config = dict(
    n_layer=13,
    d_model=768,
    n_head=12,
    n_kv_head=12,
    head_dim=64,
    d_mlp=2304,
    vocab_size=8972,
    activation='squared_relu',
    norm='rmsnorm',
    norm_place='pre',
    norm_eps=1e-06,
    positions='rope',
    rope_base=10000.0,
    rope_fraction=1.0,
    qk_norm=True,
    attn_scale=0.199,
    bias='none',
    tie_embeddings=False,
    parallel_block=False,
    extras=['capped logits'],
    init='normal',
    init_std_qkv=0.0179,
    init_std_o=0.00352,
    init_std_up=0.0179,
    init_std_down=0.00203,
    optimizer='muon_variant',
    lr=0.0176,
    beta1=0.95,
    weight_decay=0.0059,
    lr_head=0.00399,
    grad_clip=1.0,
    warmup_steps=39,
    schedule='wsd',
    decay_fraction=0.918,
    decay_shape='linear',
    final_lr_fraction=0.0,
    batch_tokens=131072,
    seq_len=512,
    doc_mask=True,
    train_tokens=1131000000,
    steps=8629,
    dataset='wikipedia_en',
)
MLP neurons of a small language model. Each row is named by its layer, matrix (up: input weights; down: output weights) and neuron, and shows model dimensions 400-591. Each number is 500 + 50 x the weight over its row's rms, rounded and kept within 0 to 999. Numbers have three digits each.
Before each neuron's rows, "raises" lists the tokens whose logits its output raises most directly, leaving later layers aside; "fires in" lists the words (lower case) most often at its 100 highest values on Wikipedia text that the model never trained on.

raises: "been ", "be ", "happ", "occ", "come "
fires in: "can", "has", "may", "not", "have"
L10.up1823:461597498366437473523433404522543491417483534485531517499490596458505505405489489471483435444526446523484525491495545536508541479486552514471526455439596548494467467502451508508443479494499488462571517532507458481587578475519524475542452543479431539576449479560428525458536464523535553532538523532488570581497463569545477492497481517446592445472484523445448477496623468483381548459497463586559512432450520572453604464478505508394401464532558486456484562554553494522532504556569506586473502464412526494615516564423506519461581415468452549439473549530512564540483486509487532610
L10.down1823:409598430467340522456504578479517505510470451450494456511504466514477487569513531461468528449554491541466523575420500527461563463451450494491496476466459527565375602571579490403497489459550482539458470529488564493580530506513583541570562527481455562505506551522543487516461507476471579464540567471497517520548479612552474446474469480501557482594545517484544462440520541463413529448546557510452502444488442541501570530603468512550577498522464423567540591561531374517427430491532464500436525568460556483404473502559586481523502420533539581453531512570483442408452444486513480505

raises: "no ", "occas", "effect ", "little ", "respec"
fires in: "with"
L7.up1304:445578571456360325451462557535450397536512491423558351463513493464498615463479530464583477473515429429474499480481453527464600489531395486559507515439453541481551421490513537532545469544489438477570508508498512371524522535447443505474524562485531540496501584424522516548458471547492552383555497453471511485486589547372504551488551613512539543580512458546585557559476533625524434469508448481545653480480538458480493480434511565506491460504513519479486486406417568454473474505590434565492460575528479547574488486481461515501602486522556473545432474501427518521512539577494527483
L7.down1304:564455490517427449451433534434469443513544498527468438516459535375486549553443530418479546482482538377478419520542562590594506491521494431586510549523523495519584473422460529417444512520408476469550418582488476518405548549575461496499530533540586465499585475428475444494471566528499595493537517536524493575434433494512577477525483571557503443517548549468504482572489610450540410465553478564536492469460469510485511539524514559506526469462581564578485489476456486430414410538547552567446553609514596542561461482459505475540602484444510454543429508513476480521484530506584567475

raises: "be ", "still ", "being ", "was ", "were "
fires in: "was", "to", "he", "then", "they"
L7.up195:457488438522518471443487487496427435512469461345521519519504414536502458492452499424538462558569539450556527479489448563523470417488555484486457489508485448447497499421479413486530520499574415468512563520560581528544454515480473479522474510520432512569536490444570406438562476448468433529433512382525525506459457584526509524414523481476585634500437561524489475499506505477436419477518543372473525539589476531483437542485544517387469606491536446419490530447496526469502473524520482521501527520561436467496389493601520583491480495518480568459525523584477446481444440474533460450
L7.down195:352529417558422505458426456427516547525468462518500464482474585559481469488493509532516459436559470502446521502479522483487494545493430564532530490603496540502427475439433529501508532475525512518530597454484407509498504469548517561555523483546409567548474567449411484548498530504512512528575477542508469453476479463420549527429423558448573543458556533465517484496511481542482353402429375544438519492485518518489511514538495582377444494403468551555462448498419471555512450542492493497485544540456508463496432600452545528458557457452499435493561454499528488522462455568477540535

raises: "order ", "return ", "prepar", "attempt ", "case "
fires in: "in"
L10.up1012:530593548383478476480480421421556553533495431477457395451497514498506490512517484373435589507465515420484542556518524500468526446575474546490499455492534426555468541443464510521524503456473464454598486521594470491509608521466525562438564455509523505469563514444555424530513481482544566524391509540543539583524514590524351513427498487464479522480461569587469579390478388379445433453481531533504504463469493465473495495481496547471401430504431491499480491482569456383527563566429382485482514506447502479446573470507558525595563506457571542487529572400513477496480508544482537561
L10.down1012:478522480536462580471500490486539575510470502513520526595539508533602557526454562516438517436419536533485511486485466536548581505440551506498515556534601510540446533460495518596517543541447407528478454457550520505533603491452525462480508465525474491514428471525480513451514468418465479512449421472524496563520532522506404470463553445576479501477508494584428551542495479475555457528596464480488473489413479497518587513550410497483458509356471508519508494512463615508566544469471498433518568557521557477531491473552442596498598507550484431461485567495429508422540490458552537502

raises: "been ", "received ", "died ", "yet ", "suffered "
fires in: "had", "have", "has", "having"
L7.up1722:476525583444452434529456388557455472484538513544509405626528514542458487474474516553488510458515459534513503512440507497455494476551445565512599419453485466482475441556553515496556522584558381570486431566582419459457570563486474535488490566469458495439514477470494457522540505519500486476480475558463528538454521531486458458454493513534486571482398537511538514478508408569436484491614500484501484438532531477476476428489468445488371518461515508458445531527498521610571449584505516529465498511432495544467486536473518544479544428457470621488482533530510492513507468583498463510
L7.down1722:509546484372464493469582501517481567470451507452572480494565537521508512519477538472518490540501505425521448449545499454600472543608495498498503552521521479442523470500573535463441505612605497423502459442545495514470535588507534491499464571514513536487503523486382440450549441528510395581582460523489528514489567419458530566522588473441477565531446582541500463579584461420531587462476518563547504427528411466588512486433487496464459453501447514474528601479479482561562465520485525553546471506556522474504464430458441494533367566473535418403653494512527536472553440497463570529

raises: "being ", "becoming ", "him", "renamed ", "vot"
fires in: "before", "after", "by", "young", "different"
L7.up1963:500545376428480579407611495528587484464519534503447460408485455531437469539453528504485438624520593486487460485488481513513440501485436521501485536501502478433473543528532401480496526558466449580511475436527572491532472538533504586503471382455576647530533429579596491497477451452461486543389554402501549474491417520485497460466598563477533534539542470626410486440411562556501580507495458464443449489534423518543471516556461528496600520490417474423593529437564487520534518571477454479496475575447385600397431586493503542523530589512500501501460400453446401520566439557466578497
L7.down1963:527515533450506524507406517573546379563428509630438498381517505468564496471505556503509506547502529510455505494521429543553459564486537524518489470448412520575439450449532504584618548422417474490462388456545529466497543564505475534536487535510548530533416460554596514502546425467512469468485577407518490525529389513474483496543534630496488486587444502469453549512416432486528483519512448474555507562507447632548572426489472422539480471424515463521575486451513393481445594565527516598492495461440471510542415494467468526552491509527499485477491501541453539445485471484534607531

raises: "number ", "variety ", "wide ", "range ", "lot "
fires in: "a", "an"
L10.up986:524485473487486529589478548557487543537522407515500478439530572463539556472518566438482419494585469484455460485473541462481510527532502522453475369443503480485484514499511399501509539589473593533489413500458445586464476435455425510596438458495438525481373600436470605481499471494481497393508466514488442472427484451552501480476572477449553546397494461562419554484542550487556544465546508581552459480527535593534571579579422504478545509516517458648561528544386480491571434631473399481476503513498485515501542458477513495535550546489536456560502575465445590556515488453501535407
L10.down986:553534455560489510487474598452458417502489524559541466494510411466439433535447580457514476513499447522501559512537479456509514477564511510493433490565548492476444555546523458524507590485425441533532557596514475577481466459556553635430478520471514500570478570550484437605546536421468523480495567511504388486526534528601456540478507500502545445458405509547475424492517527501517540442527520418515495566456522544463498487485475526550415549499612427445477473480403547367521507452527484537537464485520510476475452507512570604370530400451461524459473470426470526492489548479465526480

raises: "to ", "already ", "ally ", "joined ", "no "
fires in: "had", "has", "was", "have", "is", "having"
L10.up2149:473523472446560520566467481454442427550473416492499487519471529523444457385465574496456397521562557515527413522518463442494505538554625560502634455387509480476491464590599536640480478517555455416514476563485539466437495451473458572557544533616568469483495536512560489531506455564527551471542486512490531448486492464506455529440525479470491543508580531511541455486525551552444477485575510414446493528531481468525412486429538469465516562544442525475434485486460502552520532603496460491453470478479415555503462485475483449481478462459430509539503544543437453502580398470561474490
L10.down2149:460624467464533522596566475480511374624502462505495519462483603491516559455487570565416506589427435472533539508444492476482505552451492479471527656486505581468578493439429431412503456614484538513565521487494581561553485534478493525498445530546588481556519455495498466484478522518464519438484485491495464527461488486462437566440528534528521492462456462411612528510442499596403497513485479490529502464511503496491483529552521498522447424466507590484430497590484498499498441501459468561359453504511624522554450439479539397490392503545480472532510491474533508438495493521608530534

raises: "number ", "own ", "thers ", "ón", "bed "
fires in: "a", "an", "dup", "his", "their"
L10.up2175:587562434537473618441537473579414502610483597570553460502417534503394423536506508387509528520491510439451482529592494490464554410440537559459476529545521440512500506572515461520497444388503464487502445474443510533506445511488571478563530530463601418453533477534486513505492475435474462449480530550461544537535535466588484456478480404519500474441461406457478485532528478447368550478460523560533539468497475474527539553550420500500441415505489421606522413522485422502553493577520465504414521470519541445423526523517404550484545469519572466573594540478471532504597546499473424510
L10.down2175:508516504473586553489514483607514426457460500489461547538423416498594483505590489542485635565454490498523495410474465485502517426597424556540460519506531487575530545404492491464470464441489546488472476506433466467523568602412524560455519431466563446484446497555571460484498426597435498497459468582467480434540557532425593468430517448533512545429376566578425477509482541532516544593369556484539466449434477463513506510453422603493480624525532488469473482515442413556503475531549589500480523474467530515592472451484389535428470423484513523510542585445544428466492468501489529514

raises: "then ", "then", "now ", "of ", "rec"
fires in: "since", "as", "until", "end", "from", "of"
L10.up1757:535604479553483484516505492488424429542455419470588401584503540561477569531498510623540496461526504527473544572536514433483528447501466467524501460439521493458501557424477533530469484480470567428433483479524525560542538491511496495545456535376437469451493488495500451445503461513519398464500460518488553482522553346549590448472497591605511472518453541513518490428479535514592459498390517400479503473456555516499454447421379466384546527499511498375474508489390539462541550575347566453450470589407415525443484435462490451545519593478555538518537388422545439581602554489492545427
L10.down1757:470497554534599528459421465511525486333520453462462540534567472558454517576480452517441592531565485439513514432504491444529501464458488518516462538523507463456501522499443508551491460521508450418535511503481556557597595447586471522561528392510579404461543462462465548443503472457406527468572447539439521426467503554507572559441540411590524440573555475514581453511536515470525529465459461507495546539549517458452487519466487473509444531525464498517486568507512529448543440489547487584484433501530595485493476441502557515499502520508428510559458542406536501444473511537524575498

raises: "few ", "number ", "total ", "similar ", "variety "
fires in: "a", "1"
L7.up199:466464518439508387543500477494505422547455483465493529475548556474506630449398489437466501579495445456542475477457515445446459442551473530490432505540462456416524520534503460462466380433599434484538292506474500553436426472324446464502495509498559527453510582413449550585530430560463394511504498518503577489541535524475460476425523512449465442442463515532528624462512473452519500440599500490564506501522566565566546546475535531535564500526488473566469459499473601461457485529516454543463564501552535551497529501521473485548604470457492466543485401521447511501466498534447525510
L7.down199:406523463516495564525515477499511531578596503465435466466509602418480484529507540508532474471522502467495453542470414521505591497506556418456558467548476520546410590474512542530470477523479432476492457511406373551502463471551472521506548563507541501530446524479400518510507427515489523353505619457519406524575491413524593303420532562466527525475433569446559523575447490471516492454567462536480487498509516505488595474411549525499554424472518551569468528558567518566504425565448389486512503529620466519530513432504586483503465453419482498558457474562489518509509541468453534547

raises: "each ", "every ", "short", "Each ", "whom "
fires in: "for"
L7.up2265:425570538509564454514413483465585546470467426451513491472513466529440536485473467539541563506470541366522458490504514526473504525471552569594525536528517551443438526416536406550502466451503513509435506572498530480488496445462574512539528453544526458512517599535511538473442559542494534471562560586516350527567596509503528443502444573412525490521511558501501546584488445560501530500461587562486416484463503465488522623598472541418553572573452548457434552507474607508446517518535502555530491499573446494558524396558490506516416508447497569480499382446434457510380432571465471586
L7.down2265:601460543524444430485458448469511504451532487510474427541553491471473632484620424465568558561449440410533438567488518527455558516470556436435557503566421519521510420464514485513454488503453554542571479558439520565398489497499479426429455453493533463484512486469523511542480502459500606395496504538560472413505521543488509505505489440524531476493452530534547464535527520487644491550521447511576513493460504536491410458533517535464557503501550470530557438508522484472489432572553414495500468409512400417632543576578431527434510478489553457614509554508480580387464530465457526460

raises: "reg", "respec", "which ", "whom ", "ments "
fires in: "with", "without", "to"
L7.up239:433571511530434453429393443449515494508561499464558619432466472473487517478414412483500507533485500464542394480443608401516497491434462473554491415468467491527496495538487426436519538465437515465477488470524530427499493521489483543543492524523556433457367534499575432470498460542551493465517437537507365548517465414494462402396549532530501503503418544506517444533475514497545453530562448572498577543546562587446537484477498532576528537503538571514549483519484466486416463593544517575467611514520572514531503483508585458451560409529442529443532518454427621626466469535443568381
L7.down239:415499602523452540540484537511523448514508553508507495431535387397561501483479538541519472519449455485507477531459566596544543620442551468538473429462444470483478480458498432467452525499526531419540448459473441453388565435558451501502520507537451401560474563524528440534484438545398537463531461459561453508558573488462520521494433530489533537461550444548461567537540462459549483485527484514565541530460525591467510563527543502443481493463585494545467463415483530426526446498550565548453568528530455500493473533492563493494461512478470487510487480489532458505527496503485530554

raises: "inj", "acqu", "arrested ", "sent", "shot "
fires in: "was", "were", "is", "and"
L10.up1531:525505514425543439571489436505519513473412422453488512536412447495437479491476522497506393492459520463530491520389435394467514545439571513537550555449533478444484467493517498481497535545505463475440514424511524523527530538386555491389431491525575471492509466450502460540526536529536481538430542463502497520561475456459465596371521487421558559621608548400479426524488448560463575558536421418495624551567419580540550575563473356524527616453524486511563465479549576501537589475506477518448449474485496457503486439503416556542455458520555412595463411515418430422507510409546592585
L10.down1531:516574343449485525601431524536443598481532532514494515505477429475570487548437480491490474485518525434461472517528431546509522510479481547489497510490517538574394554453506475567651470550458586478469519471449518552511420583543441444526419466457483505616607523496499605531522475499571494525511583529501481534574562533469494537483561546548560543449490531483600503554519528537520545466486539518501547574652548565488517466456485499556506509503520470517584564562495436625456568448442521554515464498637519500484387586448472487393575448551466524642513544505366440484501479585447606486